config.yaml
intermediate_size: 2240
hidden_act: "swiglu"
norm_eps: 1e-06
tie_word_embeddings: false
init_std_o: 0.0
final_lr_fraction: 0.1
train_tokens: 1575000000
MLP neurons of a small language model. Each row is named by its layer, matrix (down: output weights) and neuron, and shows model dimensions 32-159. Each number is 128 + 24 x the weight over its row's rms, rounded and kept within 0 to 255. Numbers have three digits each. A neuron's up and down rows have the sign that makes its largest values positive.
A block is one neuron, or neurons of one layer that tend to fire together. Before each block is what it responds to, as a language model described it from the Wikipedia text at the highest values.

Description: Wiki table cell endings. Final token of a cell in pipe-delimited Wikipedia tables, just before the next " |": closing parentheses after numbers like "(5)", bare stat numbers, and headers like GF, Seed.
L3.down59:141146130132105098095089166093100160116168065115070163126180152108090126065152102145108116145139131132116151090112123177112138127118131096131141133142123133108046163116112102144133129106136116131118107095156096149096144134163130099134116153153095173075145164150201110113128100124113130156098139104111136105149126160143161110128136114121117131152127121149129094152176144138110139124092

Description: Table total-row separators. Separators in Total or Turnout table rows, like a thousands comma (3,577), blank cells or " /"; also commas after introductory time phrases.
L3.down926:094149153158136115091107161115154106174104149132109161157182137136109095173062114095115121153172148095135142119138092088098127122156095141149072096123174116124121121132097136125179106081144152160143120120129129108120124139134120121132083135161185144136142111176125180161098135127101125131072126103142159093128149124123150139152079103121131154158136083133149172105155105131120156185142

Description: Ordinals and table cells. Mainly "first" or "second" right after a preposition or verb (at first, after first, finishing first, promoted to first); also empty table cells after row labels.
L2.down303:097129152136152115110070099148132183114151101125081091153146110105165139140159145123125111084074113147143135144111162111129134128148147126132099098115091161130154124102126128158126150106107115132102134147105138158148107097168070139114136137143129103143133081129135116113126124116146101134123116110147179103140140152085136158117164121139139137167131157176172114143127085120133142087153
L2.down755:127127098133139113136137171124122167113102134097115067168093137129159135118134115142154123101128159118132127110155143139142108138108135140146146114143127123126135065105131162111123195196100102165123130116127149145136118132124143083096156157106071126118138155110092155114131094178169091127111105121141118118115113100121131109145132178106064117099111099143167198154101149100133116148076
L2.down1264:096140132161114144125144139134117158126117099157129151113151116136151122098136141109113148103127151087120151140144134131162164080132146181104141123161141157084074114090100137131107124133147159120180106086140176115156098110133130114166130122130112129117148109144105129130129099140141146141117108117149142106144145170151098119132089142162159138157141148129131103113141144124156114161134
L2.down1681:144105123139144130144127155135131144143125148131129087073140135085149125131148169083118105120091129156123116147167146175161121130152121157134077160126104126149097134139104141121106114165129125160123108128126121192129146082132100164083138110123080140132166140098112063112111111163116121111159135144149116117130152113131115139155153158127135155125136171131175099087141131164085097170121

Description: Sports results and tables. Tokens in sports-competition text, mainly cells of standings, squad and results tables (GP, OT, ENG, Player) and prose on matches (faced, against, draw, leg).
L3.down1947:141155103132126096098124128123172093164121156171167121150111154115078144175117131153116114176151118117134133178148118098121119108163128093114151114124178069104116143173092122113139109134148124169081093134122137095112106124115109106121091121145107130083130111126126116145169147183127205124148147157097149101118149138147113135129220119147157102093135125141127127129129110146154145124129

Description: Mid-word name fragments. Second or third word-piece inside split names, most often after prefixes like Mac, Mc, M, Z (Mac-Leon, Mc-Hugh, Mc-Namara), sometimes ordinary words (magician, migrant).
L4.down343:118136111132152124125154125123120114126060155164143113124108122149150127139126127138171124135132110130144116120149135147062155121163150111106124131137120157124145169108117126123139114132110130142101107105117137137167135151121117146096152148170157155162152096159155129123171153101160162137141098119105140137159130157095143159099166100147045131119090143162109150147102160158149074143111
L4.down777:092132107121111114130144108150113112135166106104134131148133121145136137138159109077153122120155122147114158098133181089153138126166106120119148162140138100161088120148143111109164128149127137103133125112129139148126153133119127159153127128134122094146117153124106133118150109106130125128152150157112119124135143121118137092129217123119187161136117086148138132123100143151111148138082
L4.down1242:148067139102103143114112161111171131126125111101131114124113108087108119164148119115145114143112120138119144126144111145109096141104060114122183146134134105144135100124142110160106152123127143143179148157138144135130183125120143131127150130110128097143118174177132177159158123152131130151174101117099170143139174111100135120111160122128084106139187093102113161180084152147159137144152
L4.down1809:107122137136145126121118125127140089050087108156169116140122124107146165115129141152141158109123102133103130133115109123113139122108127130120162168120102114093080152127180119165124103121099113161123102153128114158103196119090122115103140114144166144144102131141073098115146108136136106107129176147159150114112160144135119111164174126147120099094127160115156144117142161106139120157078

Description: Sports table separators, word endings. Colons, slashes and United after football club names in results and squad lists (Crusaders:, Blackpool:, Dundee United), plus final word pieces (explos-ion, abre-ast).
L2.down572:137075119095139149094133100119124137138115129159133116135154121167113140101150110131168090158081124158135124138114133085131135096125133099136131160098160136143156133154118160078105101122136139154090141096133141126146150164111083163118140085148157112122122097114126098135105167104120137158095135115147160126179198109122111112092174104148186141119120153117160106156097126120140084102143
L2.down930:149097103140148144167127101120138134148179102096122097112147142124102134149102088117135088146113130169138115095104165169120091132134067101130135140108045121106180150107138117106129146129085103122130126102167114098174120156152118121146146115143106115117123122134148103163118143108131129152093094109181174144134102110098169120180145116133080094135119114126130132122144157112137156158129
L2.down1481:155120097138129133147129136158124163135138136139120150113113119162124056128160141118174102121074093140114113121123144132142114119088119102124131094158143109207133138158157120111150140105151136142117131128068140086151140136115160131134130154118138109131130137136121141124148130096142119161102131114145168139145129066138144132165192111137129129129082131165116159079104055153157100164127
L2.down2013:179115124134105114140135158141134138131183135112185167121154153119138113137118121138130159110131162171098149125153110157131082102164115128121126153113136149096139119149095130058117101099158171145114164128123144144132129135114109143085133082097096129140141112107115132090125148114115101143118137152123122113155148141102132143139214145138140112102144114161134156074158172137131100142139

Description: Early word-piece continuations. Second subword piece right after a short capitalized or plain word start, in names and common words, e.g. N-in-ja, N-ol-an, Nick-el, As-ph-alt, wind-sh-ield.
L3.down733:104138123127049106168131134122105088146178157131145077135110130163139142141119193130158132103142159095088118111164154071179120185144102126135118129116138077123114149089144084126115160135110127129099102122119123144146144145137121114118120138108085128164134141138123110103152121077111155147128155141153163134154094125119168149141133152121135139143169118081143123111118156099116084121153

Description: Adverb before passive participle. Mostly "first" right after was/were or a name, before a participle or verb (first seen, first recorded, first appeared), plus ordinals and modifiers like 3rd, second, also.
L4.down935:147105143178120098117181106126129113133121133126095120117163111143142135121108173093121147108147183112148092098120147126119119104158090151146157134160179173076147136094159103134115089158124167133155109066088134095165135125140080131170153122152119129146121119120113106153123137107091122117151157117133123146156114116083130106125152149122157143120118121127106116144151105126173119130119
L4.down965:105145138121096122091150139101124126139126158114130152088098107111110121153138109088122187080131146140125101151136147107111120119159139098079070147123103131135149152106128128105090135119105126143112129107127124085116168115157133112155126099090178130131157121108119150060141161125109143133093125109110124113102097169098145144089157128129141148104149144122138074059141141079150147117108
L4.down1958:136127087128124109065143149143111132134093138119153107131167136122115117088113136180104112139140122156153141172147112153133119129105162099142138163128128105139140116167130110110082114124111138142123141161145153128081125137087131116126081157094114124148127175090129143135151127132116171159102131160150137154143115135112100148138124151093147124114112139088149138179137136156133145118105
L4.down2024:156155118174141092135155169128162133117162139146133179127182147130127104145125116101151115117115148118118109146139125182125164167124117110119152087122116149148120161151130148122157145175108094113111123149094132085154156132109127111114157149117150107100108114066132074140147123167128132104108159121149137087107124130152146124111138159125234107136083127062100155156126149124101116105107

Description: Ends of rare names. Final word pieces or closing marks that complete unusual proper names, especially in lists and tables, such as Bythocypr-is, Cod-ex, Baut-ista.
L2.down232:150161130129150153135133150129128156130154136151142143111155148132142130122158119134136135141090118128123153149132128125103153110102126126093162099106097102109150141112123134148153096133128146143094076085123084083165107138153146122131121129130139091134135144113101142119142148129114104087149137107139130120140128123127135139152122110167126163147167143173098100092121142125119162116167
L2.down1137:162143132111134157154159153142141181136131157078102146151162130091122146088165095151114143153122127121162120149147114114136156167109090128114126113116115133128136087083128117130068135119171117136150100139152125183138115115186089132120121148157109105078173112128122112136135146127144083123130093104132155143125141138085111106108148152124086156114123134138131122135131139108103160129120
L2.down1414:097161133144159170131112190150121122121109137209154136151116128115124177142117110115160159128129134087191083149132117084110144112141119097076105111109080138147129106111120123125084142089137124145133150103146118100143116146134101149135105105134093144146143126125093119110139174157143101096107106154134139093153115119132112147164182120154110142121084144137146118179097131100158133145168
L2.down2197:118131104060090146107112154107098166096177120102111143118119067129165133138188145107144173151086124134141097109156133081118119144125087175114103146159150083124129109142135110115114106127120127109134092143130110112138148128124132091122133092156128140104112108130128115135130093094106134098142128121131116133162152092147138073093133125173148131169167128130088125137112135125129131126111

Description: Formulaic Wikipedia table cells. Table separators and fixed-phrase words in templated Wikipedia text, such as the | after "Total length:" or "Republican hold", and "age of".
L4.down94:137135133157133122140137139150117138082095130149152062141112112103109099113148126101120104122152159137122150143123163144151111098137096147147182128148135153149148101152125131164126147128133118160106163115116101102126140138174137099120125096098116120116146115122123111144134136121133149177124115112107154084129143130143116148135146148121151162119118085130180097108150121124167108120149
L4.down1371:092124092078107121143121146121158093126155138107149100177127114112096149080078119135156170104142161094122119126170128131098140126122126141169128186136092140099160123140135116147173151115129091129142126135118149130122122122141152125111142096109111088169108136133129138150124105117142148114129123125123083167087133131117122144118138138159110107106137104165119142132121127117141106139133
L4.down1428:131156086116122168161102180149140193144121111106116101115146141107111082137152150144090103122094126163136136127119147121099112120153130155120111122156158121109136157157110110127166155122140115109106140092167157087131122158136130130144151103107116117135120164134145133139107155183140129126124134120146152118104141140166173109133134104108127133115131116109122115122077118132112168084149
L4.down2156:172138086134149159125137122119121090135104155142111137108118110109145131100094108135075150102154105083101123116145117111156102171137125146130117112094162093128136109133177114143093111134136123115152111127115126131179101138134134124139159129125141145117123104113134139143126106111094104168139157093143116118152131137129179128078130135146130114144170129136091139128130100106131143095125

Description: Second piece after capital initial. Word-piece tokens that come right after a short opening piece, usually a capital letter such as N, Z, S or Am, in names and words, e.g. N-umb-ers, Z-ub-arev, N-em-ean.
L2.down263:142076114141110127126098133130158123121085160079137122117090142110130150075122142112131167100118127093129132111132115122127128149111063169128101139097102076149180127168139134133090119119124121077123126124142099156136112123135081092138137108133144140162102096113176136165151129162168136165149127078129121134118156145117119125116097129131106112138137124123108147132114135153130142069148
L2.down1350:124157132133099136119156118127174099127118126133095073117119125125120141126133139097147142130118155127109126123134134148074112141102138117161111125120115133097169142146137100133110101119125144139134128157152152128162123127143151130103166147116103086154096130131158135094151130116142150157168126134151142122138133127162166098143146119114100136151132076120119136116156143099143124139172
L2.down1676:102132141158155088118154139130167125117126105148048156178129116119158171104135111097138134144194117148142110113158162154104150205106155130135112104120148149165162135113100087151106111125147149138188081083098156156099135103150150108115123082105133109104122096132137149136120128134152107124111188151113136110163113143144132145132114132124133128170080125141098130131144168152156169102075
L2.down1986:137147104134125125113113109070073120098083121151144146127087141156158136180144078144155138113129146147128142146164112134153099071172132117152113143077128161113132162154169132139130143122139146080129127149090128112148120104149118126141121113085150097130103102118136147119135137139128103179142172116136125101163111154112136138141117125153162135161116073101164163106125130122137111112138